config = dict(
    n_layer=9,
    d_model=512,
    n_head=8,
    n_kv_head=8,
    head_dim=64,
    d_mlp=2048,
    vocab_size=32000,
    activation='relu',
    norm='layernorm',
    norm_place='pre',
    norm_eps=1e-05,
    positions='learned',
    qk_norm=False,
    attn_scale=0.125,
    bias='all',
    tie_embeddings=True,
    parallel_block=False,
    init='normal',
    init_std_qkv=0.0185,
    init_std_o=0.00435,
    init_std_up=0.0185,
    init_std_down=0.00435,
    optimizer='muon_variant',
    lr=0.0115,
    beta1=0.95,
    weight_decay=0.023,
    lr_head=0.00744,
    grad_clip=1.0,
    warmup_steps=200,
    schedule='cos',
    final_lr_fraction=0.1,
    batch_tokens=[131072, 262144, 393216],
    seq_len=2048,
    doc_mask=True,
    z_loss=1e-05,
    train_tokens=1005000000,
    steps=4111,
    dataset='wikipedia_en',
)
MLP neurons of a small language model. Each row is named by its layer, matrix (up: input weights) and neuron, and shows model dimensions 16-271. Each number is 128 + 32 x the weight over its row's rms, rounded and kept within 0 to 255. Numbers have three digits each.
After each neuron's rows, "fires on" lists the tokens most often at its 100 highest values on Wikipedia text that the model never trained on. A number after a token or word is its count.

L5.up797:141113137078128151114166102111144126138061127127115158127158085118080188069142127161098073139105056105121139128122160151137095162102124165157114122107159066113156104107211166138126152077160097132089104111059132149153157149147070089123176110142168153143092160076149171116158171131158144132118147103123182153092104123148082146129160109149149138103152102082162058141127162141117186126152116123108126156140129148128179104090137040140145096094137104097119099126128106101115125141118156130112176134117145111119197119110161188190060146128111164123156111139101137099112105148096165204141183105137089095162148090141177068136186078154111143184146127094095071148213192120089140127166189198106106098138184147086110119148115091155134100150089127085079151108130117096194112177106089
fires on: " (" 26, "-" 18, " \"" 11, " " 6, " 19" 4

L5.up1513:089161204109138127155196125079188156117139106093125102175137108126177189160119136183114166190081073110097092115125168160219124152156124095150202114124170103151174145119166159157097133153166138102115129069115138134174073158161150124109093136149154140153143135151147110110099127101165132079115136162174108131130030117172096165109098143042091120151114115158078067141122157156117126135124067147117095125113060125097146178124050117142154124148138141141126156177139196131096171074167125109091121096097059085088137131157107196133063124150113136099133138123140104138121102147150162134212151107146133137159116124127056058129102174088168182201120144082102122116107108116144091119118101126087117137069128100172158148167122151130158073102097159139087150145128123108173168174095153
fires on: " " 64, " \"" 23, " (" 10

L3.up1233:151112106138121120092126118134169172120105177144186093189130107105140145120151174097180107118114138087145089140153147130141117152154086123139180061159132160151141136132077154129159171073125119162101102130140024172155173112208167132115155193108099199112153071134166154072105185145132153185072137115146101092109178118127174176104139153183108132154109076175138116100153123142115122155139073122166155116115122177141137131175140104131095126126156098159105140165095143178062154115135158143154138130143167114129136131150124096146166152109139141106156128119104096099083161169122179114153154126174110123130144101128092152118139164163115179082121155142167052151134113112135118102125080126151196142131110084119072181107164068160100093185157165088151151057148121068101080094106141
fires on: ":" 28, " " 15, " is" 14, "," 11, " was" 6, " |" 6

L5.up1017:079135136077157140125124076133074142104079138170150132180101044138117157069168136137105093118130148079104094093143198137155144148053131072131147145096157129153123164146150139107124127115155130123104120125147137126115110116131138174105141101170140161130139102109156173121150117144174179084135098148132079152103088119151093164113116137171138080113152150109112093190106144130148159128121081131134083077129095137098120141151096110093153155114124096107145122150138109097119189105194149118151117163074085089130193115128141114139062155152131112104200148127086134091135135128123151153150156111104155137159138073119125100122095074123089144189105077157135127121173129118157090173143081115168103107170173169143068087147120124116127192104188124153123172116108108094111096203095085
fires on: " \"" 45, "-" 20, " '" 19, "—" 6, " (" 4

L3.up1058:125198132105113154120105106117104165139149147142115143178114114199120103096171102180144114106151096092194095125158174081126139169156093056178127072127113114071096157103122128101126107099107127139144159093121112170178131122149120159061089138089109154063114130084124159149114092136098090183140125113167127152133108151097119126093173149197133152091120068134199113146138150162084065089128133134075103184132090110125161139144173147094051132113105137182117106161126103103113143124128091134215142100115185113130111189043174096076090117101123091085146198114102109132100108097178118104142075125168143161125159092091116145141085153098110116133140156141108136141109112168152130127093115161133103141121129098131148140143119121072123137139106135136161117116100150113123203103164110
fires on: " of" 47, "st" 10, "ing" 7, " |" 7, "th" 5, "ed" 4

L5.up242:151117144087138122150161093165133081142145106073130165124165151112109154187061118185159156151149184101112084131100169151147118110169128088092134097101140125186190130146127164151120067119157112110122149144128125126168128149131217071106077158135155192101148132154178073171144133141118028120170154061117083138109078111101090118183100155080137131108136119157143125147181119154144113128105107176128173147137133181116140111143118144188155152073156120104127088134118079146163117181102122172141119071129124143100113145161161070151134131125151089140104127123166114177113101119129130130124077119210081155114179121102120116158111154131166133125169093130118079181096140104165133109085063181064130107120107203136111159156156163029116038157098153137108156121124144130118075157090161
fires on: " " 62, " first" 5, "s" 4

L3.up782:117130142108127112147143125119102119172086118146099109126103162128092126153146134123121122138099108164083149121136147130214118137156134123177179135134144143089171147120128157134147113059123134048136105130142190134165165114072124121125141091156153158162178112161093137152145195142140132094105145128137220154051135178108087155179149085171101186123116126105136127151169162137078147130167111127109104125171255141093114080140168143176098167164118120131115113162128079136144144156111138107124042085055103064102106107113114114145107132102115099120117129068118180124061090156109142098123156095149049200148133104121115148132095105116122087022105130119118079130201062131166118143110109164160147102098161142151147158140121147135128116113159208091114162125123120145159150126039093
fires on: " that" 33, "," 16, " to" 6, ":" 5, "s" 5

L5.up1313:126096154087077133085095152128085111099176091128182176118098157106167131146115130101099099088138127102163111113163086147115099124176149131144109165156151075099115117118100142127111091091123056117172163141160124135079146087120140091185196116108149116172104097125072101145084170159146083151134094126117097130118128164158123165135140076124112076114145191160165135180155119143129120124156116075122149124117080081162172137114155130100122150214053099135149128130142119152188160191162138149080086100067097146062177114118105118155072153158170106148150131125124066081172064135112144117079158111131050171136096162170164113136140076099127126104137186141118195174065147116164149132108081103095116174119112099098172125144112147153140186100137107149122155093146151115112099083113097
fires on: "," 84, " that" 4

L3.up1147:054144085095094153145139123059094094126104134129115171152102129157164128149078197115142158115098114092173086162128096106141166142159139067196120099139119151184095121118135162117168129140138186146148141130101150109111136101114107075136108130099142135144173148076112157156070160181133085140116113027131128131073131155085110123159132104117115151130092137114124179164210121118082175126120076140152091149047149202172140107140130111042159097146177086109154140103149153164137156151128128130193097122161124099095173154119113129166145190113065115123141157127109119065190116105118101166155060156128110178131144164118136090125124120097095048151106110133105182095111184096139146148143135169153108182139097092114100160091079116108117143089133151139101127077112165098114139126179155
fires on: " |" 55, " for" 6, " was" 5

L3.up1294:125119139068129165105175142144114084087180144152158108102097096110166139123158136110133108095139163130129160165132104096137148176086144106153170102091186150118119123136167171108095128142173168086150153077101116129138084121125152107096123113129120129127110113174159042146087128155125092068139107151136111135153097139176135141185117107085161159127166108104129161078153164105172180180047086118111159124105139067093131161076097087066166142116140095158164090113149141104149150060076078100178162108086091122144136124133222121085091150172108116185151106154115115087128109127191146163110123136082166117137131133125116110103123106203101144137120145102139139166138107132152165165093127087151134068145184098089113076089112098113131167078088084178116132135131130117147128160083129
fires on: "." 33, " (" 20, "/" 19, "-" 7, " micro" 6, "–" 5

L3.up1317:143103137114113147127136120136133154169135142149156130169178160173091178100137148109142079189032102159139195120110176132091107135114134059122102153093125113123127126075149159153168121073134175090098105052121039121154099082143142119080107148108134178146113154114162145144085085112107111133163111136148133102139118128144144177120054123127203102164108174119146159062129153074117130155145126147125140179196122092140104134118160138088112192128050102054160123146090117110113156169133143052051148103143166099077078102118130164121136157136190150146126141105118197125100103163126149184131130179185103131124119124161104086136133168130164115088132121118094068167182131133201151151087189144155118092178108166125146118134162091128132140151094119102161182121117135100130113124161144
fires on: " of" 27, " |" 26, "-" 16, "." 14, " other" 4

L5.up1161:129131131104150166098164100119114081122135162104186171140106155228153171128102190084070131203146098172190141098134159131135134146100100099101182083139118120136129157078085110115155124129149151139077150171114131135088151108151152136120107096143095101160107173098105173158119082096072149082115105120145098124125098103111125163135140124125154125168101154099082133145138121086148077108114113136120110082130116120167120104130166147144124167162133106096178127155131105118089143127129177064114102082104168152120152111092067155095154142087121173118135188133133159127150149198084104129152099125157158147100125050147134127161102077119107161201100083154161084149154171124089139181121107147119077164097128062137164107072146055121087109174085052144092107139131158124146149143125111
fires on: "-" 26, " the" 22, " of" 12, "." 6, " these" 5

L5.up225:161104119093139118143141111121132111120103116138179187102119134114066116131142144139136152119157114175127130063104112143163151183104154092114159151121096085141190151068099125111111132144184187138196164116115143101107125129096090138110148126119147110083152145169115084125098155181139151130127116153157140182132118146095111088100122127182138142118189110142158141137127124086154062166117138135099130124154122097137136179126182136120110091108084135083115127126097151150111158159196066074106093099160156094153133161084184134154086185109111138106106179119065092135140119071161135147132089099105154082131184100159097189144122111075140184085157087147165044071060114163144052151126131105123142171157103096107183236145083125083108110131146077145107152160122112108141128144121125
fires on: " of" 24, " |" 20, " to" 12, " in" 7, " first" 4, " only" 4

L3.up356:097182139120138141144116107116095165106196087155129140094146068116106172089057121132159145120107094110104129056086102134104105096120167056159162166166146116189126130141139208085108171123182124105169155157152150087194065142109098088133110140179136108092095166148138171183118154131075116129064124132112067143100111128094141160147106139154107186153139222125099128154188043126122193122138149121091147104088148118176091130181141097052126121139153153179176106157153112097166145119114130113087121163143120167119160100112070104154170152211087187147141185122134156096092175141125128139137113123108160100079119140058089143100150082153105176152132118133118154100077134135130135151173163122138144142120143155135141144110074191158106144149148148117111150127153094135166156121051096
fires on: " of" 49, "-" 18, " to" 13, ":" 5

L3.up730:088117080072141179095132184100126121140175102132165117120118170212133137141156166136125168150115155165187098183117114129083124140147131169053178115177098115132141152127131129128094125124119189150097149168154133131166126153166127112178110160101135104104129067195138207160155125134094099081111149075186144188106099138038089156142135119139154125087073109170122111157073100100099092061146090153116157208192187113142074118149101107127110177141110099140121089150146136121112110161180126150090127084084111173135095199101109062159152145120084128083150077174089159144072147090103116134125170098120069141154146094119124132104124146052106091131143194049131145107100111121155132114156170167213165143096106092094084143168075126130140161133098184088114120093155177090139141095131115
fires on: " |" 87, "," 7

L3.up225:135152173078132100131151164128090079101090128176141140113115125077122159101067145090118058109077146179085116115174123170137130142114113069113089119179122075154123190093171141116121170083150146057161142112117137178061125123129071157077161160125125140200129172184151123134120086118142138107065157105100140143189148098130037177108114107147111096136106163134167129152162098144158135143150108141114137098105114091112186147122105090151174133094123103150180025115107137048119081107112153105102125150069133159105130124125099136137159076166099131129145163157134140108138161225130133181185182097084113173165156056165069187089130088088118171133167138120116169128136107133141164124099163135135112096154159145104128100112120198118161074115154109114122123138168113187170120140114088
fires on: "-" 36, " " 26, "\n" 24

L3.up1371:163139121138065138133016103114127151158163153148142116117140141134115108113093118074144099127156097145141111141124127133174072122140127141117180152105143109100110123053116091088117125125110165073137149073110152089121211163134122104206112097142161103163178144129129096139113133121106149139103159179138128057076179156097085151085131118173134111170124103125157147145144179141137176126123097079075110119192118131104095135160153145149145147116097115120090164134149183109099164121102111168099149112065106132117106155153171084135089148112129094184138168118190195181160132088134130177141170102134134139136109050029164111167139130133128147153115121144053118039129109069083123070110141198114126126133180167113136111116176106150139073106143113174122073129112103088162118192188156
fires on: "," 24, " time" 13, " he" 8, " was" 5, " the" 4

L5.up410:148131124105136146187155150158105088132111137129143146091125155120116195140128094093158130097138064197095126070167138080039122143123032123175112162188142132110096142134152144098190132101106114185154116104063106132097179171095124093069129120105094142110094135139132184112101137086114082132137106134121123101126171126166143152132082134097159075122149156130151057200108144129120075116101107164053156132202107089158141146133135159090104103127198182194150097066153174150155173169157115119172176104085151155123107103094124110129121102147148148167145119139176086165123097116150075141145066206151100124100140082131095030060114085154156178174116126125094151167107111084077135164127088112178143118137133145156140138089179114119085168132142137109147074145095127101105099150083120
fires on: "s" 42, "al" 13, "S" 13, "ier" 5

L3.up1851:126134124091130155157145162141157086138126108158164186118162148163137120149101101116129112100115123188095151049130217132126097102125090156153129142139127128098078166138140145118182158084189102127114163140149133117129147128142086104084064137158124108134156124090156103182124175161123119164115121098108134168142138093080121095118086088097152086193124141129121118110132099112098246159087121143203082082162159073156104180093115102120167161154161137111087107112101121196082121166084190145159129159113144157110137049098078121104125095178190107128122147119103149192106156110137160100190146128185144132118162136133148068197119138134143170084115064115092173114123163126101108151105091144077188134155143119108111210158054128105132072115119195172159151138154070120111115102133137
fires on: "-" 27, " of" 21, " the" 8, " in" 6, " Actress" 5

L3.up1644:124122157161151113186173122134171139143105133120044127074175134138095101207092128103138099110080164130136116063130147165064085149107139149130076111092118142088095153118132131152126158132137135208163095137103092132120158101125138148163132171164081163129142157181101127111119148136166147119157114112144118187096173127078104117191107154117175155138098132106130097157141102151115162142125170133150088096173107088085184152151043143098106106226152128121177115205115162115199127103058139120123142074119153103108134116070182154133148097163139135133159191173116143099107096104134139093099122162162127129142169145091115137138094102140102112155087131107083087150129170174103151173150155105108075097163140141089162159129143156093086142171059153181108101083149160136173120103125147
fires on: " of" 33, " the" 21, " a" 13, "ed" 8

L3.up1499:087155124113094144099075193072065135162101102161172097087148138089109167122066179147126129109127150115095145110095148119099115111103106119066105126179117131166177155116133137117086132132110125100205198138091111109138181138087090136126132159120103063067146150090131108138052103164138084155166078127100071152138098121122153070135072138131156138140118078133082149139191127079184141161076145114159109158109133140164116125126135096083137129095177172111138137117205079125144133116131107081112147080095124171120145150101148084204162143137105119119129129075160143142130103104084104114178100119117164062067136143148123107162141152140158135151140099111151193101196086136132078100150091201115142116226138137132147075081175176162080103124086148125144121137087110173114079127126108
fires on: " and" 20, ":" 15, " on" 12, " of" 8, " or" 5

L5.up121:139064167116078149122112138122132158059169145081124183106164138067138171103110144148098106090161107166137101111120163179087082099142107061111168084174187158149120065083113118135103118142123164169154107142184102114115165120150119136119115137062143084110098202106136111179176093097182143114169212135160132162121106118132131124151105100129174112142058113039153132128190127103179135145142132124166122066127107072133166133160148147104113058134135140114109143125097192081132118116124096137121173091127153138169105126152079095111156109147086152076165129106123169106101123128107149104167122102126073155085138151091105143117131154126146135146057141179191084134130158127142098123056151083045119160167081142139104117072177103116177160132079125110150090113158168110138151132091164
fires on: "." 25, " as" 17, " of" 8, " called" 7, ":" 5

L3.up93:137122072088129115076152047112072130125118160120104047165124140152118156046124136129140131149130108180089095100075173153098110100121147209132147149113111059108049141170147108100128132175088165169107153094163167112116088152175120106104138137201120126133103140131085126118116061154159110147113126098154088096137108096117080175123083184146130058159119146126117161090188098122108112129098105151110150121114161134156188093094101081147136104158145127102135102094111102118100105110124116136167164158128096120160096138088131166056105161030162122173154095146158122200154148144159154073173139106108121185115140134160129145097139136108083082159138144165059144208130081149194127129152115070129149120159096141178095123138158164130097135118109084119106137086131101133157112130161121
fires on: " by" 33, " in" 18, " from" 17, " the" 13, " a" 4, " |" 4

L5.up1756:079116091158035134151121131077133063074070131095112172125109163140113149129032164166126108132127188088157160168075170144121120161128125145141056163140172177152103138141139188134135106110156122091157148114140125124105116127104163150121069123090105157165138123124180117122112134111100090123103121140056132114139124151134076116140137068170084164111131149147204142207111159146119176103122172103128177135098097072154127112091120113129107147179074095182183102147157083117157146162140133096081106173130119070055078132178109104134135068189169115149149114129121095127176107125112137109103143103121121115091137154108120087165102122139093123057107130120067177109125144150166172138119117109124106186095134156138172135134096067153161118158103158139092108071116168147110188116125162
fires on: "," 84

L3.up1278:145108154110154138150103176112128166114116197083092175144117107145112119163098133092058141127156117135130069102176092135145084110170083133125129107117193097175110186182185139134117112113135171136149138160141113069170141090127108126155071120137172075106101154156155086116101124141190121146172115087144106171142081099158115109117091065178133144153141115175158123137177139110129136115078181125101194083130097076127171147142137127138108123187172177111103108072128118142111158146115110154098168166155071162156152103086107080142086091186124076115058115102111135144147141105060133143191113157204148139169141059102174157134116122137150122119112147104153126098190132076132076113089078207166105140174109156134142089110073086134119133169181138134129116091072094131131131173104078
fires on: " the" 19, ":" 18, " of" 16, " as" 11, " from" 8, " after" 7

L5.up135:144176074129231094061106165099153129117177158082148147127144125110103136139100124140174081109133076062141127134106104125145144138198060158091113144096138169048176151134147154109176120115171101169144102169152087076168146131141173150093126142071121128121148141116174139162146121130097163146167183094129106181101117172115094159128139182149090126103113102192154175077163172117122160128106154105147123101139127157098150130135141068115053089178117124098091118100165129118064053108193104100112096075152107078106168161073113074125060097098098120123140145128165078112109149125134136126113132126051145139203118140111153114109152089075128157139142200106162140122120087099146140132135147123094110130096207088152103150206150124131148175109086132149110084112081086071108138168083163
fires on: "," 24, " in" 15, " and" 11, ":" 8, " (" 5, " once" 4

L3.up1451:114107141071148094139088091104137128126131121146141117172149131119036086170119090119106134080163142168031132109155174120096025153081096131069136203149162070091073127104157151181211140110132165151111140138125109117092165143166173113129152115135193133164080089112116124126152134152107118149149071125108140101142090097126096229148090171101124139092163125171169083162122117104128101169144149187125150130091130097103173126101128184100141076149108137113134197121049169176159132166107120150086100149161127134088105133121135171027079078139117086156086152102144106128147139111153164086133115121133109159138111123091154115151070116150121127103161111215107123151133161101181100156106114105104089122144132111156115054152149145148164082146067136145067160117129103170147182099086066
fires on: " of" 30, " the" 15, " in" 9, "ing" 6, "s" 5, " known" 4

L3.up1797:122133083148156159130195092164159136161108139137148081167200109133116151173095167104157070065155114080181158130154103157140099184163088084135111088114124146056157146100117158106100189068148132141138137136144109166128100117129101131166142161139060098101094146134069156116153106080109141178123108177158147125181142120154131069116109106166068114089110095159125105088127135131081101115119152103104144136130132166186104139081129133111116119102170091080152112138118123115091090185122118150122156063161157046097113142101138146134177069109102098155096104117132056127140133139122148147154139120204096197130197124130116103170123172095128142127152103108131128097097185180086174112117147114155111170069110082149123112144100073129201168122133178119166075125153148134183181133088162
fires on: "y" 16, "ed" 11, "st" 9, " of" 9, "d" 5

L5.up430:128118083171146132076210204123078093140137098055185121079056119204136084108062138111123141163107149118099183048094139134104119167154120142179168162133119131145147161122102076132169100101161155090157107226101139131155166177189156126104130143086051081163136224122150119122054117102076132133171129158115059156073121189106076138149157142100140114192157180138082116136150158157123139137145124124116090125128130129087075130125166122112145123149044123095139099082122109121149072114169092118150134132117135080100085117099106148118117116084137097148123146061144197158110074134122120126092116117151117106158101098140090093110113174088135097157126149078102134060066130132190154144144202102154107111145110121133137075094110058155165119123115140168108132079149201131149174150111158
fires on: " the" 20, " of" 19, "," 18, "s" 11, " in" 6, " games" 5

L5.up18:134104112119208126152142156127176157115084134118129168040088132199108097137100121085125116170196103062133127087129154187137140138111079152146107103156144190126166108080121145103172129145103151127115118199117128119112108091090149097152143120084141084174065139086153154119140118104136102144136181120162092135153118110141139124134102124177118115124048175154183143111147162098103089188121153118158070184164131148126061148137155151119122090082160154177151215156126041155071114096121134175126103044067134117095139109133099115119081157135136140086110163102186173135092135152131143167147066115149163103066145151175188120112130091104100115165153162153110097143171137114082069085127140127106114102114144095132120118070120104097109066178111097169117060130124099193105094140106131
fires on: "-" 16, " of" 13, " during" 12, " in" 10, " under" 8

L5.up39:158156134132138083095135064106149188140068154162147127096150164178162138135145141070156086143116127187149127070053115089132131118157076150122117162171173125063126107120069129131180129167108145164094065110183080129124121106155090120083074115160148133139095158186155088147137153127122117121150107167143133177114106133047133087081139104162150136177117100104130147210142101110167144146147120159101078107190172113129145103143120099099140086130142115081102093100143081165108061142137159168129144095072171096065081146131165136121141152145205102078091164101131123085142103148160217132083148118147129171106095098172125171165119151112069162098121124184124110162093195143103099159153150147087088077133132080077115125172087098147084098141084110171117144076157110134091124127145131
fires on: " the" 58, " his" 9, " their" 5, " of" 4, "|" 4

L3.up1377:140110100114141109062121101108124135130160123111111097180127118062105171118137122173149150131066171098097068125167115107147112199168173149144146114121112150126143138160093091184151138140103152131111107092101140115151082141118088181162125124111093147113079127147107130130089077096104076089138134087089080142114128121192116158103139162091109089098111081105104162211114115117094085129091128126098141116101135214125137111106048089113087113187077161129160171143099126120129154185130163106131100152122175145155075135194122078094093149101062089180122127164093099131184137167190124101152200074182132137097068149173144175103099144113160112130139146080181136126124107133143100146174153156081148111107144052158092156148164126094106171115062161109172146164117136126134125147097125
fires on: "\n" 32, " into" 21, " from" 12, " by" 10, " a" 4

L5.up1918:173097158110177155106125160104091139071135140069171128174102118188081138151114130081146122168099136166131165144115077191086082051106135117122137168187164170164153208127077134058129122085084183089100048142110147129088148131115141104031125118110111066152091170134099104107145169077125145093158113100143165075170123115198122158115105109123155077128099133125126055186088198138135085144144111151150135106127123154120069129142151149131129112159140108148156100094136121163121082188151152087189128092149182101105161114075109162115104156137088119074125186095148101154189160126149073126185110175178146125117127114114170136160118111097140109139155141150106155125125075116114142128096103131210130120120088133112133105193119131141065170115131160147118090126169167098090181117075188
fires on: "s" 23, " of" 17, "S" 15, "c" 12, "ing" 4

L5.up1215:167142203125139092133206143114146101144081114170191111117111113134116139105088114120099235132115146141120059181170117154043098106128125061122155152138173148128133179171083157082120149180132146116144136098144080130163118109118132127127123136137189134088166137134147074113100145102163141087123168164157135112171095135147059111091137117088129107097104144139151142146066151151196105111136143146115119171114137147173115150087135144144181169122152085089108079157173106100139109152131146161149115101115140134116072155113148136175115150129143119099129090148194058140142128134118116159177077111127070195171137091140126165113138104115145154160115058099141077188141137126140120125137199146108172130157111158110135137125101140127107071099130118119115199165138125129080144134126146
fires on: " " 100

L5.up1080:096111146079181166106129141141134166190108174087090187098164128143120133104122167093150140104116123139108152163167146128111079132136168142157120168195158135127080133137162137031111123139094136133113120126135159088133120179129180139094132120129112146088140125105120098146126177166137126108102135103061171140094106128133145148071077130167106131192110171146120078159127117146122165151122094147116171138132114086091117113083145117150097097178146185129142101112201094069053045128166102117090167073133087198130103187149209125174110107119163054109155164057097125120101096147108152113138120124171094125154188108178156120176136109155139167144030121156142143131132081144124153144076133169100096117127050105070132123104149088177137071146111119131169132120096061090054164176152155
fires on: " of" 26, " the" 15, " to" 5, " since" 5, " from" 4

L3.up1667:168148103188099181122171138086077166078108072101153134107153105132140080151101134091116035134123134100156111163144165104127088141226111156072109125143044123130122137145177102103154128150104139157093100199099110155166122151109094159158042155119152120082192139079076100158172091089152093130147157108177113211117138145085125110134124089113114088133120100142103124155093088170099120115134084101133111097111087085131123123155126106089140143174106167154157137153154145125138166202112126092150087090117164108189088139129129115165211109142110166110160093136133130127121137124091108090147121139122159067125130096087119145134139142081091174080147077093110148155118099163143073141204113193109126101141155114094128052130164176133122112165121182095066045175159182122188143111145147
fires on: " &" 20, " to" 17, " and" 14, " or" 14, "/" 8, "–" 8

L3.up1990:146100147101130109122077167133070169108122104141135110116136093152178117133048136113106176141114155186084113112153113153112120079150123183132116100117114118140132124170140125131065091091103160136161062145115125109123162156111072146096067138135121115103187084099103099110130212128151125102105088125119118147133088145135143104130123151121132115146144122112091153130152100119090164113180128099169041101137122161118090146120127146146133131112160105202178124097179101216143180134141146164158176103123127165120169088136120104136190111163124107128134069080145105116140113138107159161121149131181165120122078113066138131104153096024121126174127140149155164126100095097084202107136130139125136131126071159135154133107138201121174107076095138155132182169083118127147132065103092
fires on: "s" 33, " of" 23, " (" 7, " or" 6, " and" 6

L3.up161:091138085118115142118130141112122091106193111111164192153170165108114139126103116183142137088118059177108064139137123086130102102154124119209089079148158110093103137098110174123112126103168113166130128208165117136132170184119153111122094160120160153062134100156144109089068134153120102182102146094121079157086117173089052178160147150142094152119169119128122070129162078116088135126091135126148053167152140172125116105148154151123116169127121084131149148141154119132141122162143117137144123136116111107125150104112137134144158146191025126159099160135113103122140122157072076200132144157098070133155134134108153082063138115114115122114148116185146184080112148139121105184156119135121119103074177184117135117119084162126139173127121085172168040144132123122106114119056136
fires on: " to" 80, " not" 10, " |" 6

L3.up1216:128140123137114121126110122145067125095099155099089154141106118120097104110133087130109128150151140102141096120166119037116153142167097143123177115112178112045127135138146130171161121094173188100123148149126126138172153121144108114114097151066171156168107119089125119111150185181107118067165168131134129119116145139112112204076114126211165117185153095138154116135124123125144125119127103124154154128125142110130132143152115130165103135113126093157145118176134140170130117124102150157116118127146109134121127121170143073125114106072152160113099146155139132148153154116138133082185155067141117167195128078132162113112150101120193113080169208086110100091069107075084122100110138187154150092156183133108130173126112106099123115130088167112118102124114140120119077090073099
fires on: "," 55, " there" 9

L5.up1573:155124163159118095132118152153089130124117111122138071176140099143187066114089068113186151083136104165137173114159133083126064152093072180138124162122129113142133125093130145068153118161076139148070115100101139103122133125137146179104152123092139156138102129141125074081075135066098147138142081126157146157133092127179106150103115134131130126078116135103158116140199104129154086156096098175118098129129099119196095115118147135059076111132138197172149089125139108129146198137113136112124151113133080126103094145095079089176184115145125152114147128127145151169127117127148122092146177136080119079092091092149128108132086128110114163201084097067094130100159163099123099100114143170172086101137150133084066146115173079130075123091146100131194115095131153061109081155131088
fires on: "." 26, "S" 13, "s" 10, "N" 9, "V" 7, "O" 6

L5.up1663:138096104155119140124166116093129191145076131079143114153120155183045105158119142103146178106081075177110056159125144117097165154124154147131168099119202132111132151180133145143134152071115158107168134158124148111166140120153107149090105176103103137123109113132179049108134134151190170136125189189106133072153130131180134131137087143199143133135107118184108144166091194111129120117175128112109193109161117106138158129112047147114224159070094159132129144115152201097169116052149101098091133135157148127093082120105178074187151092117122149108100133148145101109122122095123075148161105158088078162115095171151139093147099120138126211174113124116142091180077113078196143159137081099141133132151109130136117160130124122145160068129113137114179155151141105140130156084119137
fires on: " " 49, "-" 16, " U" 4

L3.up1703:076161160163086132099112135158165111097127162147192132190126116171089125103134181133094067083171099160170146118101143119093110165075094081119160132133101129181123121143128132094110110117072175118112116211151090048161109122207101101072113110147091119109128146111127109103153125084122156096173097125135150162114129093128116149201077133146069113153103163068078117103080151148103162121085144141118115126135101047103119152135146159106157114190091112112128173094094108116166177167144196110102078152130144144119122153143102122137073102102162069162147154132114125129087076204094139127119152127112174104062113074196139111088113129105174098161098091141175136084109092125159150113105101158140155035153127125120067113159106163176115081152144076122124138144114126142141116138166142
fires on: "-" 22, "s" 19, " of" 12, "st" 8

L3.up241:128169146115098131136071149164062170100153099111120156109153167105101180080109113131167117128116129151137101127187122153156109132086120151115156179103132073164137145138133097086144152154095167094155177140162102124163126091104134104131142130157125158094158163121131115097138089136172093153125127098127133126159130121183148134115151106090082086080120172093125117170158125126138126113154086138209116121128077155161088144126188149119140098123137103097102126109184122201109097094135180087142184074189099152104132109105137126134132114135118151143168141180096083156146100156091157079111122116080044135143177110111099178129101111114203199130164104144102129175128178141146116081127219081092135110155164121140114145119144166095102131135129102122168150189086127129169093170109147
fires on: "." 34, ")" 12, " which" 11, " " 5, "ed" 4, " only" 4

L5.up286:130151139139108115071121104109188188126057145120149063171111158111042126103154130071119179133188171150087091155141174071121148108131073073201105132187166122089139153112163150118109156145105076173139138063127182147063154169110104090063144099106109135142155141129195097110071100119121149151096177163154143102158132130106065123098137148185140175133138140071128157130110141126124100106193108166145155102155118185124107099164125170093125156086150098138124131119199128117144177123095127155066125140117160147079097148121114153148029163106120118112133067099119109188094123115110098193100118166113121148087140136162095127158173108130122139139165126097109135181129103123189088124111097139122057096165128099080149137118120122130121150091150100138139135162094103074146116151150196
fires on: "-" 62, " |" 21, " " 9, ":" 5

L5.up142:120150091114094143093163187166127119076099127110133135146153147182161085108149137162094145095175112141083080175110155131117112083124127091129143077174151121173078079151108124136174231091152159167122121107118069122162155180145166116128161083136094194113157133127172133158130082134203130141155106097120154109141082157166160114182090149135165116124048101178169096137190124158126121142155165101088084138129133109107097121088178157111133135131170121165138143131116103125111103123111173188107143082140099153131179153107120167082142113156125112070143079148114053141134147156075121139124116116085148147099101118117076113080180109116202151131129147085099047143158165122112075107109125084143177167102042043084094117092106099181150154100161185053061090097137096140094062122091099
fires on: " |" 29, " called" 7, " is" 6, " as" 6, " –" 4, "," 4

L5.up2034:133072069118140097082126141141082126116110216162122165106152170114126116113113146162119069052075106115089111100128144180129099084183141168088082167098165107110113162144208167081099098104069136114115117112119106093174121102095107107073136105128100142100121184102080099145165126162109055183140167102154109140120091132143138128117105154111112097101149111181135152112199135093118159144145148103094131205109122136109127115149126135063099163124176143099133150148121090103133091119154119188120117132160077136078172162087102134161079168125127143118112130129151151067116173142132102134142151105156101103104122145136091085131114060153071126090148130128166156172070208163162173126099148065098102153112066123130088138096168088153099138171145148153113132077126091156155184146163139
fires on: " from" 31, " the" 16, ":" 15, " as" 13, " |" 5

L3.up1005:086124112112141117119156128149103097114099124050139127156122114104174124131090100096131197140080057126135175140079099122129089169169126150101133107145129151079000095172129124142222117156136167157125112150122098176106104157156136119129111105127165147135185164107181103066081159080089145148110149094124123114075111142147131117114131075155181147102084094100164135159136128112143147135089127105133155111124131127149079122131187141101160106165148125155091121172127081085079089167132143115130155082162096125114166103157133117138116096152124134074155124137170095117146069078110124125150152149127141096143121173148165137080088126156171136194182150203154123163112108168186100163085129101117139149144081133067091160102249117134135176112118102099159147178157121124118101114084139
fires on: "," 47, " –" 8, "m" 5, " than" 4